Weights of a small GPT-style language model, trained from scratch on English Wikipedia: rotary positions.
MLP neurons of a small language model. Each row is named by its layer, matrix (down: output weights) and neuron, and shows model dimensions 128-255. Each number is 500 + 40 x the weight over its row's rms, rounded and kept within 0 to 999. Numbers have three digits each.
A block is one neuron, or neurons of one layer that tend to fire together. After each block is what it responds to, as a language model described it from the Wikipedia text at the highest values.

L11.down289:574521524524490503502481505442489499598534522567489443531467557500512528489577517575553479552468444472484494427515510574515471433525473534497487504509578502562469504545562519382513513520473457487547479534479523504516525523506482446536524471518482492519517477418547454537497469534489508484566439538525523519476472499523577506429503490499471476512493451468474497484530543549499548490475
L11.down1451:549514471497435485489488526515468520532438512565492469503533445476478531520575501482520480537524449484387433447514569516575518523474547510537489499454497523530522475561484435476523434441478512498576581490487492474546584520497450511472544421464544521520476455421512436502485520507455473573536435494538527504522415552491549534504550509475469510557596424461524506450449519431448507567518
Description: Surname-initial fragments. Split-off first letters of capitalised names, mostly surnames after a first name in lists and sports results, e.g. B in Boulanger, Bl in Blind, S in Sulejmani.

L2.down55:543575381498534469525582516478547490488459507464536524538511565498571486426531514514558488512474551440475455487560526603550405513400420461478493564561477545439508507518528534493538520545509484539501505511473494467535473486449495524491543458523496502488517579520515500507452486423470517511508432444513496503453472535507470503545452537496504568450500626531479606467516485522516487488532
L2.down86:487481499466498512492521511471465500492491556475518539543552549477467528460576425505554395534500510490517485574426470473542531479583482522481439497501518405455555501503523483507418443490469519547426465552463547518488427489441574563526486534468501497485497543524481462488488577444530473499453450508490484420453506436524548399482593527529496514488521521453480480445560540557449489520497
L2.down96:478504455555586454513500508450535577458478438495569503463483502513427517472492536474568425498459538523485486460484445519400522529483500511547490533555506529455479599479465477521546507518466596446538415505513418558488477508463492538548502526458509452488495492581553528521561484523545420523548481449457473529418555461546520565415538553532514514469470473545576518506575561515487433461436
L2.down472:506523474556504477498463514430517538531550477552626578502510463495496500515536494558515453541482571464476529542437527468499529566480372518514487439510505478434531448486512504483482477564541504496516511473499484496534461499501456533511535452508542513504497478443445546496530524408476494541489567489494515493485523454519542506472468458541523536556463504511533510472554570596512474542472
L2.down1087:506494456468502493513515549519475488498469492495506489476483494503524541455505526536521444510468529482488500499541511509528541528470462472607467523484456557488529553498447463508515523474475504530484525535416556481478527519494483536482501461554564538403475505482484571476446545404469518482544559556517475597429458513498495555509564571432550583501481492558524495479533577474504467540425
L2.down1429:486535483515519413502579499478519495561484494514546509427502542432624455459474499503533487554480557550456511422425471529599565494510637409631496494432537398418419444473508518537553466460419469544521528577397534509541575545545478483508543556591567495479505525439530532514474444472520496506490479476522510524520516500464507507495478498510517489549482538542444534524473481459507481506457
L2.down1492:486432499458447449506456492510464533491512480535583539503524502501471492410583468565546567479463618491546538502537527554511513525428510445470460458470536554499468552514470493526549569515529523528487523513517470547537558508490465546469479429478523495493480446513445512545514527488560525526460486448513486514532520422532543525587464472490517573537471496608477579513534530467526470443498
L2.down1514:534527460417515526496470543484441478486493420521563480471488490560474545503522517483544411595471446455522491466472584514541522545523436502407594518512480528483522485480497518520532512535482556472501468507382527539574543577424453547462543498488543502572477506530455469462452597569516486522547530455507470449552522486541468522517501497492433475529499434500590507473470508405453454497491
Description: Wiki section heading markers. Opening == or === markers at the start of a line that begin Wikipedia section headings such as History, Reception and Discography, plus a few mid-word pieces like ial in presidential.

L2.down63:505543445410540520508564498460549460477517543521494467560535483559484442497559488515510541465455482473449492516511459522523568509519559487588462436552475525481515516612439489485488532483486536532534535527484568469511513468500604492490472466448507528514534490565500472490489490452518425461517393505507522479426520416508526482475547482501511528492468443564538493469522488531520509451541
L2.down82:535549621526487534479478457486453542538560558457501442517504502492495525491480474468529503467409465548453460610478452515440510533512553495507465442493481518515558500517500407484434508568529495455531547494466538467527545542513580478521523475553502492462503438457503468526489471474557542408428437484479403629458505495518482481477503531502561493503513494453515501526521544502561554469460
L2.down145:404465446533444531541487509477489502576529483463564471530505507450523468536481614534459479514535533556579558511466489479490475458568459446506437532499487539559519502475495468484487515547540554404450531537564498463607424506522523581487536479515488495549560481453512476485569418571460470509543497538479497505483485487512506467512484510451506526486453552559524520488516522530409512496549
L2.down511:538446523477514483489466591513446486506454475527441570533550446474504498508509548433532415527498533448452577517514482480503466557507458459434417439478496487502472530479593472538474542507428460536599466496466540482499568460516493498553464498548500530589507560514483500547514435448454588543503468499484487540487551514553522524478494481541434542516533508515497509412563511417438501514418
L2.down594:527562522581544509489494554471518508504445541493488527529525512549432472475515536414553438454562506476489480498529496416528518424444457509568472494534445528476527623492474458508529495475470465458536558529538541526504489478513564626486524399557499487549545509517515498502537476481536528545511456463490544450490455482480501462496430487468503525551474494469462496559457492491512479479544
L2.down711:430464486473505465500460525518558526610517559522536594462504469446534479442475470491512526479447482548445466460523447586511470501498547473498498479505510497436528441541502448497475457540495545570513503476524507539520517528531435528488435470475564508540542423521559582451474529469467517487534523500473501581398494647504532545512450474475479482524535471480528511531515468411524558455545
L2.down1128:539533573516508456440463486492521521545588577499573514534488556491511502478518510474581477523507508531490457572505469476589508535450438528618459520551502521487510469534480509518454533495499555539590448503466527523454465482597526560526545565548466529453483490506477530522454512448509547502435505486516495554523475401538465460483435557514418475507452512451523490453483454563491494484476
L2.down1181:423468562515519526542601482574409505533493475596557542495567553498489493441541541516479525472532455490405540509523481504539520481542565545507505488530434515441505495575398500489454519463557558479498555444534541468507553498494520517522475544505438500469506566502486440438540494513460559498471486492568576517446488538567533429451579442499537501484455498418483479491457579518475477440489
Description: Approximate-quantity hedges. Word-final pieces of approximation hedges before numbers, like approx-imately and al-most, plus a/an after prepositions and -ly in largely and mostly.

L3.down273:539525495515507495514480523465497478497506546520606466540462486499523565532511467448511413465522503447439534558541461524489478514434457570542527551506492489465498519475515491474489506625542426561497498490445429452474482492489457533524508454495573499474569437521578528489492589486516502516473586485490448494524500524600430469463468534508558504462473484449482511483451575540469528461504
L3.down378:555459570506532515544438509439443533509546495514529509466498477487487518501500402480476454568464500500459462557547512428567411497495491543487428475528456479430438493496465564497452546583567501525525449443497464473455529515614462469529591431386514479501517503518490494539531453469522505476442527414515479518489476472504528489525422517487471490558467506493435518501553490503474490442568
L3.down867:530444449494521520580445536483474485499506511487535508552450477470453477462482600544456464481448461478480480491543529575509507415535445502491473554494508530538513512449510513423425568545474533509538491505533516449557505496532498565595492448469528519549492428463546480537513475506517507573478535498538523443492448476537516542386506472512541504442495509490513516490494516500507539499529
L3.down1217:577562615540529590475495502502458424515498509541571494487511514492502561497536508533450449490439481482465519457451529492514488539467396634496557485528449499475477495503615482501515542570535480483454519543478436528437452564432454501477507558538513556487520470497529526587586499497527504532482536522477471508543513474520505566414499511479510452547499470448509533509543539549542521432510
Description: Blank-line paragraph breaks. Second newline of a blank line closing a paragraph, table or list in Wikipedia text, usually before a new ==Section== heading or paragraph.

L3.down468:491538708496472507492423514476460522524546492523628497498544492544499461515583510560494373475451530513513509441429516504529411515443480528515445462537490488432503537515476546462469460402537506558448510485510492542478514512465465515567523569509592433485504535533481531544563449494492461456506475547543465538475499482491519570470488456531552513530503491493507543512450486532577482506459
L3.down1132:501505485515475555469485519493460506466498478575555616514542545490414479429494502496502459403461515485474523507399529436508492499449459530484433502538509522433525502475492564540541373494543478532473538503483483500437483537468492556497516482470504468507523522539401478445438430459501474463450534454467478483442533495487466556486517494522455512457501575581512549465543457569538508521512
L3.down1178:431525596600480528474474531519498475500522483468573495478567562520550507430530532532527449544524413477455538457531546520496503488449434552592432398517549480485514519532553457495499479533522498450438452525448520493483568421506521474514555551551452493429508536472517463528476489506496525511477514480506501590511535459430536505482550517511478514496500569476406458510466434534511538488444
L3.down1490:449505419449542496499520552442517447511540488465565529541443509488418487454510489471458467483515556446499542463487564455478454535549474498504525537490509457508491512543470505510469556532536488503469577436516485542453509495567455503527482501467500511457517494559538491563553511473532492479562484535510501435502425525447490425501465493525537478477424563574502491548459469453476530473495
Description: Section and paragraph starts. Fires at the first token of a new Wikipedia section or paragraph: the blank line before a heading, or opening words like After, On, The.

L2.down474:543498509511518489596496449541461571567514596501505496538523471501506503517514515534465478574540539505568511494502579536537448533498519473471509476463487460456464543479441493443417492505575506544488449448515517536517447553534500532556576444514531557476541480519476486486529530471437466470480451440426511517450545469534491499457518517508554486531442491497511501434446507504512512544493
L2.down623:457557473562510548594499489472470482583512510493597486517511440468474527534563470493457495450527505509525515426520473523539528545512457560486483500542529559513486520476475532483486481476486542524518503513518498508517541525508567506451522546511531528453476503510498564513493512505487425522493558518563540511484490485462552511434505465463505472487407484411416467511510492497459430522477
L2.down879:525515661555565530440443561507417483506465474522563495491505535459484584466487494496460474400473492475524483494497503413494443482485397495513504508447494456508508474504483472438483488539491537477539516481544472504491467465592472469555456521512573489477509510561490516504513490452505437530519494499483481486473459497481460518472540474513442460496460457420525543538472436559506471532471
L2.down890:545482636493507494540478519477481491567483520531567482583440468510536545527542436505495496413506517435447397494497466517563545496488511509575443537518493419449489513454458512381472460536491559454510512472532458458487475496552541538500548526490502523463499454488531564515480537516591485560459473533533504456456482489481546449481490480427521538403446526514468501544489472511528566490447
L2.down950:563457532491510562475459522491429518482524530497541476564466512501487486515544398462567521521496494443465456543505558499512486470562429570468553539533472428490523528496521481470469451515442495439544481545564450543512519600506430536469486507456454429488569473540540563528422466500577521485521448529494450497517530501500509502492560477471501547441421527491438515430484563429503512521508
L2.down985:510468477562523497545542519506465434541507486461585555527556460533515524494481445551506469502415470460496526404568581531463473489485498531494527510461500496473460546500477509481471530580536455495499486535441487495448479487497394447551493449515500518509500494472541514514457598510511444550462491533501482504499572483493443545491510457424565528441423501579483498503474523462511496482504
L2.down1225:572510729544548586507464542452489476512475473488644472552563527419483476498454562441465456526507498503492525493495435536517448522559463482521525533491560506439475436489515499533501489580560528546572558518454502535488494511510454486458525538511536451485499488498536507468552485441514474475459487499460494481493488475490401505421461542521589506488481528432473504503472567432534507510476
L2.down1494:509532610522495514528516506568483468487460429531582460619449457511524494482560509493471494521453579543453514539468556507432482477557477547563497544529508540340520499512551449508501530560464520488482555570429464420495511490514542508489532467479496475449577557540565548483476478435520481607551462529503550428581596507503563478478463539518523430534476528497535495504492514509441538492456
Description: Paragraph-break second newline. The second newline of a blank line between Wikipedia paragraphs, before a new paragraph, section heading (==History==), or table.

L11.down680:562502538450497489484524482452528515539487507515514494497495443467503571469467464501523489530554533498507464420482525495465417494487507485554500474442568499528513486463452537544571496577534524539404502470467518520554515519489556509400524492421555530516543460494452536542552496401499481568478526517481481503506478500485511449524522529527489545460505520510506519474524487487523441447539
L11.down990:493444518449521505533551526518492471480516519606476465497544555520510558443547457531479475526443469431447497505539520492533472555492479560525434569469471495512507506470539501538496530593495439492481544483430576465492492498568560513471452496489491550531587449435492563545469442522472519509442484545484477488520515528456493512468481502455522563476476538449479462482430515515516493467484
Description: Empty table cells, split words. Blank space tokens between pipes in wiki tables, plus bare spaces or fragments starting split prose words, e.g. " "+embarked, " acc"+ording, " occ"+urred.

L3.down188:471506405447598517461547477476458549532492441539505522475486505577449521529493482452458412502456466515450456507471439492479494519467551481474572509514465586458531469485501538548503542507527515505499516447545526494499454504537547500545499559512481504567551503574563494470459485486479583559393520425450559568499504399448475556464488494462550559514449450604491471519416499568552432505452
L3.down656:519514448530474504461533535466513469534557495519446517520530452467498517464518474431468456478529527451562486508548500498459481484424476520519578466540452514533439444431551487520455436520474514508526547489546538530585492535537495464474518549565485459490474408517499478468463519544472506603459444513447533523511479411498494444522464483549476494586568477470511470524478471548520418466502
L3.down849:458415506463496559492502461459508514416557576510561482530564507505494538497527407513514474492465474454517500484441478512553443542508437527492485474477523466450496452453457545544464464584499488458548514509488425534489492525492482536557485529591475532556476534540490478526487479497475555532463483394503499489527444405487498539512526428465482504556545512558535496482498461527499604498528
L3.down1310:510480507590566454490510566453471463521548519492482438465541516484460466445549497492496529541432516531521544454517451520523532519432557497500504514495410523443522570502466527486441488483508553516492531504583460514497433418520490376559463483549446451527459508487519475471495472496488571532469441563466499515449523454509502474490421510569466506449440546502544496470515418497530516503561
Description: Ranking and ordinal modifiers. Superlative and ordinal endings and words before a noun, such as -est in longest/earliest, -th in seventh, first, last, largest; weaker on nationality adjectives (British, Austrian, German).

L3.down411:518484410426525511452515467483516517458536490534506517493515454562508460482456610577487549471519505553489476485522513476501467502510475504454534445442470524445488481542580529480506465486508442561501485459488516481527448565541536519490555552463482514467507449531477476511484500504518465475546539521485526449451580554545448506461508453514499480460474512561553518451513495521490442456441
L3.down615:521573439437490422421479405517542436528546508487507485443489485489517562491529550518535483534539480536606379502510516520548517514464514540526394542574472531556508522551452587519459456561548520554504481487532514484494536418469457554470476542404465484444512475453525458446498476484513495493508540446532446417541485413465518521473546500506433511539519476441485476416522455495481551510474
L3.down688:543529452531485460496508436410540501489503482489464511517518512415490453511471570500480473495389485443576448469490531452495519490588512509491467480529451498477456560525465506502547508616437512523539527512524537451484466555480500424521569476484508425502525518521507446450493519462473561499564468469543486584521527464531467535482536544521453436556459564570478544446527457531516531547477
L3.down1230:539491451480517500542485534474488479472443532521522479488482534424526490509537521515479544502519541524539501491498473465536494514459395497496506444545465457490477547538581507498535517447451514493496507560441474562437565505462499476501483491450534559528470417421536508402486481537437611484505560488542433513507513489487491436444496549513531486491491470504552581507546481497430516559416
Description: St./Saint name continuation. The token right after St, Saint- or similar name starters, mostly the period in St. Louis and St. Clair, also Mirren and Exupéry; weaker on mid-word pieces.

L3.down288:521524452456463548476524588438512496511469513535506503613580470493553553576483504455509486539537532461521437515487482506528524468457459534522522509539510458533515534504507491551477483506561465486594543426472529507438498529506485449546478521501537462451510439457582506554563471541413543499497465492576578472448499435458448525498515520439503572496521464438485501543431522514477462569459
L3.down976:489515529422555467488467573461541491550478473488514543546479486527418540498482423456490486510531492426521513463481531491495530521555530526543493546546510554528523543443444543523492533519491415573508471465562561565525571497535445468459581585480509460463532465508484528487564515493507511467519500449507583501483551446556487527518528492554522541535448508455523478562498603538490496526546
L3.down1160:491462555544515500511547486535487498514580483462481516580528498541466451466505500449527479510507500453522499501450501483508455487543454487486487512487527487559560547559521451550480458519489485549468452591466433483533511508533553506515541472461488576501465553529421505539548474495516491472527592485498568501524510479492414541522493560522458546498467446516480462428479491523513483471452
L3.down1307:473479518528525542480486531505452494494465509489467486552455442504511568484556455487516446416498571501526548439495505596478547574566471470501472523547541574487458516565531432538538511483518517588543409578544502431527510420464519492537513538448481525491450490484514445454553498456535593511474516528529470475527523488527451528488540527511540517486476528537479480519439478504425400506446
Description: Adverb after auxiliary verb. Adverbs and their -ly endings placed between a form of "be" and a following participle or adjective, e.g. was widely used, is commonly found, was later appointed.

L2.down294:459529520560475548561490480487507497425524444585498529465444466473532408507496537474474488511532491507527476508488489502524506590497499435509411415497520473488533460538521504500451483480543451537508477396504459595483496520447416494478544430495479464480500570439524498514462502503489504506518504416588510509450480407455474529526500533467470470504514493512462575568530539487440487527486
L2.down392:459480401512528493482496472488428543531480570459530504521520529519518481590496531514531471472518537523560438480530449502553539486538538473472528527506493503464529531483540562415454460458563512459597500449545515527463462488545514559451544503549449505489499475518529483525551504523434461468450438477520448521413415482387471513527487497370490472557471483484437541499534569564432503486454
L2.down424:479475429530456476497563476494445528447559452494470508469501535516454427469493530510451456444517496531516454498491523491465507440422485442556421506486447558494533483585500503539512575484462539476565563503524503516559515506482558480401537475496448511506535578518485487425533546521500517535464472465480488543534588544417561516449499471537475626489508521503469530514472488464495487566488
L2.down813:448569506542534555580482559528512483554516510531485473516442514479464460548429537493449490516505532475511482522457444446510436446513552513496528443484474573429549486495483528475479482493541529529410498523467546478540534500509516522450437492465517486538542455492433466454425439481468569479539489471496519499562526551491517512476504531427541539531508497528509435495475490576481516499489
L2.down955:475503434439532458474584518482437445418550470518514481513502548470513442468482457455497486422500547562514571574539468521505541597515499556458488532477506484464530483510436488489516500563523526503502480538409464509561434442475500511516448471435475483547505540423514486491490477520442514553509503534525504506387506496616560513517512541450421452479493428529498523476503476506538515487510
L2.down994:519529458527480412432500537484522564466522464494519506469466465575480512573565470528466537503471527500533411499496517459513568499454538490540497529539515479554515447446480478524513444492500462470526497488541466545457494437454425488464459530453538484507480487548520473461439446461476418521508501540481521546454507468456465523487461465527495536409530519445488523456536485511599508462489
L2.down1061:446460468489498471549520476509422502466490450520494545437554506484467494529464503471457487464433527531466471524493475471555533474518531502564486498579589497422477497562494501503540447518490506541547538468555478504518540509511560447460593529513529458456495470480456493520467493577451486489476454448485437509517488554478515494534506530451552530465496511525583451507529552492445438475524
L2.down1135:553531516543574472447527520545550479608594540490559450436449471514419487519519459517521436517542474500508434562456498513505528493474543455531505543431529479450470522516448509489490494553469453460557523544507497476519494478502541501508499460535515420500541498524425513482549435474483504464510537459514483516480490440533543434451525477509478490533466466509507481522438453489513558501432
Description: Of after quantifiers. Of after quantity words like all, some, many, one or rest (all of the seats, many of which); more weakly, second word pieces such as Mud|h|oney, gu|it|ars, All|M|usic.

L11.down649:473551555525565495461516465536607542490536519566461429489432509432488558469452484469497477475534476497502410489496508505534494551612451589463555481578491547508495463482427505454454521545498517433496492523498465534478551509500503499513503490483471457478438476491531520460412493466539487517484527551514494495521529484498633500514474558497540412478518496507520523505553500446519476478468
L11.down1154:491478449550554471479570525458476500506487411442522473582443482529532530501546486475453506517522515535545536544556459568527481441557510516536483482525519452412407589558448506479538475544485504465502599527454473538542417459455500448531497516416460475579492503498502548504486530502536493530431533532452526552538397530439507490467507507522494532447493496499469468564528492456501521480510
Description: Mid-word verb fragments. Word-piece fragments at the start or middle of a main verb right after a subject or pronoun, completed by endings like -ed or -ates, e.g. "f|ell", "res|um|ed", "det|on|ated".

L11.down214:515529540574551465481423470514548453526552504475504468471480479478431528524565478487508576564481443527515494503469488494450463575471515508491535502535552500523459544535493451526525408524397496493548508488497480483499532512497478495507523509447510499531482480472427501481561416514517553506401548523524583558537491476503545547475501539532532522558392582503550510476520485460502445529515
L11.down1277:568524433475495471506522491496512517470439527544524529485548514522483505495501499507452534560500510439540460481514522480496518444524539517477503556535515468501495564499532523481471515523490493531450519498490462440493487525431565419413583508468546471440484534477541528505524476505443497527538484496488431556511520440537600469510480538408508482459541492510430497458510530508549489506512
Description: Word-initial consonant fragments. Short opening pieces of multi-token words, mostly st, r, c, d (St, R when capitalized), as in st|range, st|ole, r|ise, c|uts, St|irling.

L2.down425:461528531578498408438494475502495574527526548546493524461493511517491545452450555496472442444513455522521482493499514532495484543519490527447479500456452493495504508482489477401536494541484512540524469449427529522463410445519523476437491490551489571459458561501466530485492588512478531544472543526522532533454524570510532459497520482491472537455566432476503461420509467469498508528571
L2.down872:491492498501444538496514457509577593474542425513502498488532467492465532507448501544487431481511581475456532494523588454538506507491470461493439529494552420504500484528469549485514482480511551515532512512497481523516502490505509451442485528529511465499468518506483479518472491540503446517534521527485598473507502548446535471577553469534416458455507544429545553472504524470538539481479
L2.down1041:460483442481593484436496515551489499494523453597506478520493483548522456529524465486545466488543506479388466518558506519474470517526444464525545531531521541573432471579501454525469511454511522481477486488479473505533512467460525437527569505537464456534542526471541528508465507483482551539550424487526536484518512482531478565494463541473516474486532527413486495486536470398564497493542
L2.down1227:506415479463468484457488498573473464442428544523434470482538465502551472519524450476548557489488512592448491511573492447546476502459466454465535481523487469444431430528516478598500585517496514522465434495512445530461455531526570476520547506496540521495572510496565479526431581453500551499485466609476512519518522481527484471497527504490463433584433544448448549558455495527539480545510
L2.down1272:530455454484530443540483500497449421488492476450499529465527508454470536545531492544524579431507471561495511553531513491519444435528545537473470584514506530475491488520512535555494463517504551543458466541542426548512505546510409443522510548530488502559530532460550471471469568487459538538504498553474515525501535521567474461564604506456498483505511507492491491546493463456443473484533
L2.down1436:468544492470479531482490446460524449541529477452524501523508566498518435490460546518554507482529518476470580523531500466516521426569434497462538502517454505574605510528482489508553508439468483484541538460566534527448472467427476515541521439484480439465462564556417506393475461479450516484462557546543495539523476579486520466416462400531507468562523521553554517550530554473553439390496
L2.down1482:534523511547516479446485437492568511505463485437559506543514544468535453564478498530475492535590505442439500523453524456545458520439503494481520554493515564469513478493548562525492534623520535525511459521505473530531447468489551436446464523528570493471474536464534524486501466520519470527439454560543442536509495460510482437552539533533509516518523511487497541521485501453496490412529
L2.down1517:487456444557558473522531509481487517507421502583437443484485503440562496454505444534487494568500492535531557463532433555468446504490550558490434499489555514510494481521536521449532490539478512474570503524508472479550470489470464498428536447478510539520507488575484516496489494445513561510446488525476490457448516498430492504497536489522497426454544489446472484518545509506501493515494
Description: Mid-word subword pieces. Fires on a word piece inside a longer word split into fragments, strongest on m in Christmas, also nightmare, Buckminster, Elfsborg, steeplechase.

L11.down685:493552533484447473550505538525601454638497439563497536494467502597454497555495484491507486470492550523491510424504511501462516543520492512472470460494501485564477450509497549491447547459518466570483496519501396575588487601495553584506550461582447507453513525499504523515435526483512514528536545609465497489538480473442507518505512444504532514520535530540460485427468455509488489480489
L11.down905:490507536558522536486500452506505488455516496492580553518507527554476432440492472488442552499521488506501420455543527453489522526552524523558550475564520533463527474526591488393474562526514521516502433555479529494480474512628485460497486501556456439537538493458514559523531480514555495526488412440513467491476545478460525477467425495455451534485528516527502562488503468483581458490472
Description: Name starts, section breaks. First subword of a person's given name in rosters, tables and cast lists (S-ofia, T-ristan, C-ody); also line breaks just before Wikipedia section headings or new paragraphs.

L11.down628:538543678506541523521519495526506475545568548489515525498456446472469557564471582532446443510471499488517479469497456458533510577531490460518496532539560508496481602505501471520458485626524551518538533428450523443464500503536465524480476462478523399465510476487534524567492529519492478502424524528512428512551501514464519562461511486582453512501517505398529602543515508535492529505540
L11.down857:533534688504551495522490428504537519534479454463495567483504500442436503469485498560484501529464484481476540587519527436538467465498446494519539436529524451428595474511501462438483466533454540490490512467501512510436525456537518466460563538473571507537496465526549474538529513392495545439474495545489452510570524499482522496425505529530501494522541491488523547461519504482440503477516
Description: Separators inside numbers. Decimal points, thousands commas and score dashes right after a digit, in statistics tables and census text, as in 3.0, 2,177,198, 1-0.

L2.down184:531525487536605447549492492456445412492506500553496523442465482503440465486471487501480472491452537506455545513496523548496527465564558445547486475499525474424439509586467489534515415496412485525460489480475484474600582434480580517546567480439507439531493508522412474501486457514541600534510490418490485498504551540458475546456417431522526519509490541587487474532572496514477461476518
L2.down301:566474452493464495402573568496522523510508512543500480436454525480453549461530517602494500481520559516492498528488481527490496493484490471510403534484561433486492498491532420527544543545515403513531503480532482461470564535498477522472509458596525509535582490468519525523550526527545604509462526483462468478573481496477568508401522525450475591534494544515517472500472470503500515527499
L2.down410:459463465481449478420530514494509455527501460523430512552558472512545484581508474555457529520516531543494454515508476541479527503473452454502544548515476457566543514557518519522412514539550442517459441504625480490452563537484488514477495455564518467503514437551475528396469471463478568481432479485501465495497534548458490486503491432507557497441406563493432536544439460504546509463502
L2.down989:496479541507515443536489471430487490545505510509505561521514417506493460476450459533561567530545512438470484494502495487435439441520437518539488526502387515451504487425502459538512432517537462531504483465494475519470486567483486526472528468569503515490422490521484431453500461481489512511521482492474491550497525468464546500507509524440555519525573510551456506526510540528543503531529
L2.down1121:496541516524475469490517429492452458472530495501501410496507533523530514488553481505593476506502564490531521449533554518459572451539440563494530514556502524545483443518432566496408397502499616495559514474520522542520464476590510518410497498501508480479595493456487520542501550450559505481513558502517563528529469449518505554489491529583447478533513454456530495514504511450464458466561
L2.down1163:477523473526467507477441482485501520535593454553505566458551432472453491524470471531481408590459415497481440580492478416533488529473493476471537498497486445469497477497423493551472493546455524548475499520504439479517506485516455563541569522498463520475456476445480452542479492450564530448506450476492553532428525521418471523478443396538552470517505513505510540466448522519517452501462
L2.down1240:542404521560453509559526471485466572447464579428541508559508488513530487448486490512526466474564519456536435468488506473540535399557530521541534467474448504488486520554468565422436518456524440440498501465481509476473491499468520582470523500474477537481537570458472477482539478485486515494461485516487430453428530456526502505430453426522502442477484615540482567417517500512503472529478
L2.down1301:577510482508497500531480522565562544480535521484449525513498409437514553490575519511494504480463499541410461508506476487430534511407553559461536496555606511478497492483511584567490497457490504470495490439504561455532587474510430549477476569513520492511568494509483393560513402506535589543500478544502478438522448499566486553464574492490501424446520549510508447455467506500563499446501
Description: Ordinal and superlative endings. Suffix tokens finishing ordinals and superlatives, like 1st, fifth, 50th, highest, lowest, plus "first" and "one" in "one of"; also -ost/-ast word pieces (Host, Fincastle).

L3.down854:449497484509498479507419426532483551484475569494546540497538489505506518451500528540439459496483551543496418560468474505456456483494546562530493550482433526513475514455441481524488556585450437510541533475494472462432521490522463480517536551500493474539523462556484497456517465533525496407466471534522509510455523556503515432437524438500541523454490505480511540450534481496528524514516
L3.down1181:473483312547541469482493483552476544482490472549536487494467518511455460470469519503503470530494545453472481581491452513456434459510523486518471504510480506488509519536501485509526592569486523479562465490515416478492476473544422460501566480536545493500464459470549593470526512440494465500519471511521538481527515548451517449537523495421486492515448515472462511571540463497502517527494
L3.down1422:504460449549561475526460405495530498487519466560491475522484481546484552456496535458499589427491542445450447535526515517414568498616540512437477499458503510503481496496455525538527476398507501528546553529469468488436461533520414465481485512470502492504480552572499499483423444466501537449538464512508607551525477487516492487428515479493501497411539497597455558455548492530554496478504
L3.down1479:480481420477495448491515513464513519457527468508497553472457559553486549467478505497399442430468428518500462494452565557536487507518516427526509459500528544565458539478517473454471516612496490443462512465493517571497476563496475555527526514523478490516516445521539512570495525497437505545475501489493476552503463525416562497452498472467486528473437439519543430509470458500438486477492
Description: Start of second name-part. The first piece of a surname or a name's second word, right after a given name, mostly in sports and cast tables: Ben Rhodes, Deng Yaping, Justin Schmidt.

L2.down52:465545354517474493464473484537460558607442495539505497475485555492444498496478551464511507455455558502520454507545533550497449528514531543530461560461442538510494559451513477563537631540494503560500482541521450518452472501430485480457484545425485461535532475492491503521516487437491476479512485529489482491493580518490479481466458515497457464421496501488492557445501432511511518501515
L2.down289:499502441505496475531503486466516530493532427508438552413481508435464530511431475550578511497536556472554483477466499495604557503531522488507491525536547431474480507503480559493541543544488571596600495455502486449454449496512494465485494474558538456559394508539501470413496459473472508476453482525517543517519544522507473558461447529484562470486498582445519510458462526538502524474483
L2.down302:489566403482484399418482468491484560531427492535499458441508462454496496487513526518469559543530560518537488555532495448491515489567530502491496522527498469403573552488539482412529564528456541549554466497503412507490466478521486509441562485502537496599454472568498519451528508509474515536507543497540592504500572511425487491438503472523482504515584449549478474522453496433532446544492
L2.down810:434495457457502473472508478489565478500399523507435448446537404452548462528501494504592479557468469441539541504567413547465520489525529478446532504527536506483517514542445383481467498575539524582605483522486473448457474499499456490487488446585522481524530481503415543523510483485563501497535511474530526533504597463609482516508472556498511542491493510491469507536484516477492554542515
L2.down903:494469529495534514490497508508574559457533452493521537537560530512466530473572472403594511475496497471551494533536459507499466417490503504523446477549495544392532435482425473541486504513482407529480483445535451433432537504508490454476494576475500506543465429476496504512514577546571548432493539456445465481589545474527509487470466456525471479528448612449471573450495498545450554453549
L2.down1012:486474525520453494466497479439478501495498510469522478540501453473406519517507458455536481447489472505420474535479544501518474469452437490563465500546525531473552435529565482520511531487462401546524503465547528551488495450403453422494475545527473577485484515499410444482495505490488556463517498459544443482493452491481516509561453461415521543553433575607509544479492475528517512523565
L2.down1023:503496541522463455534509532488496495507434516445514479553591470436463605488491445493477466453555504512501543592500560512561515525471451515564405430520474522431496483464490515577461445466510438555548487471539465506531506584481487474551513531506480523486558529485460442521511528521541551467499521545453466532487486461545431465470471519477496537527515525548482510460559505472517503483516
L2.down1119:541572427498479444515515511517536547565501506500534493494497489503443467452536483528555475530426438461500522512504488463471494500478499509452526472484482494516511474473497533502469544569497468470508497472598506519514437495512517521575530545564411477458463471518514480401582525538475422571452508571506475502500453529436496487477512455481481498484507525504469486440528496486553465522535
Description: Proper-name continuation tokens. Tokens continuing or closing a multi-piece proper name, like El Paso, Le Toux, Les Paul, plus | or = right after a name.

L3.down46:457558506509520491509450443529543435534501515553532505534495530484528452539485522584496493493603485508536556489520500545493521474571488504523528430471463466477517486458469539553436476516509468482477573481485490504501477513474510545524424466489468511498511502472533541395532476487489492504497508457568507444503383536433561558503524504491536501497444442423518605531487459410495541495477
L3.down66:454527399513570441488514461479492458513515523529428512475504468481476467576459507505481445491559470505426528490518459529529483538486511523482481528512435513552476477495487492539480481555418495518495497514477489514462538474474564470472508454455589445509478493523446521475550418479438491555544464518542545545528590542481478569523501587544494454510498580481458453502439487499450446496487
L3.down1396:538522391505488489488504484513519533493511470472457478580496508511565467542496495486466429473517464526546525479444505581440439482454467594536550536461489541578522464534449460482494491524500465484466499524420490411514507473503517564484503505486513494510508475466520539459481424431595436532571489442517464463511504509502558535545493578509531481496447509457521601508516515480463535515510
L3.down1520:498533527584507572473446541501427512445513433515496512468538498508485475509424527479493440487534477524532465541499509479507543519491435493482458477496542433478485518506557439451497505468515479455551512457491429459475478496550491532418408516406455503565532513488519409444489532505522473476529532549491503483560475549492512548481467538472515516539473512480522493520509585545439486454494
Description: Mid-word subword fragments. Short subword pieces in the middle of split words, mostly proper nouns and place names, e.g. Minn-es-ota, Kenn-eb-ec, Kilm-arn-ock.

L11.down35:545456462492574496510503503528463469533471532441528427509453537572534468462530456452451477490483495448483523417505467584546497498453538478552483562537538499467476546514473390565459447555463553461476398517522484479478545463423508536501510480536536478485436494499505485559528445526513500543541445517513465497528475466556504496510463467544517480502624509507578437481500490552528463488501
L11.down491:530496380513515518550496521453463487533495547472574486542503501502453503517509528482481471464426569531520525531507556522541462486439531557574483541504507439494561582516462443547562545497476524444476543522533481470589478548578484528504444520539503559471485565499484560561444561504515448564578459547552576494551507480509516535471487511543526457488503471560540525549511494439494438527466
Description: Ordinals and rank words. Ordinal and rank words or suffixes (first, second, -st, Third) in sports results, tables and military units; also assorted word-start pieces.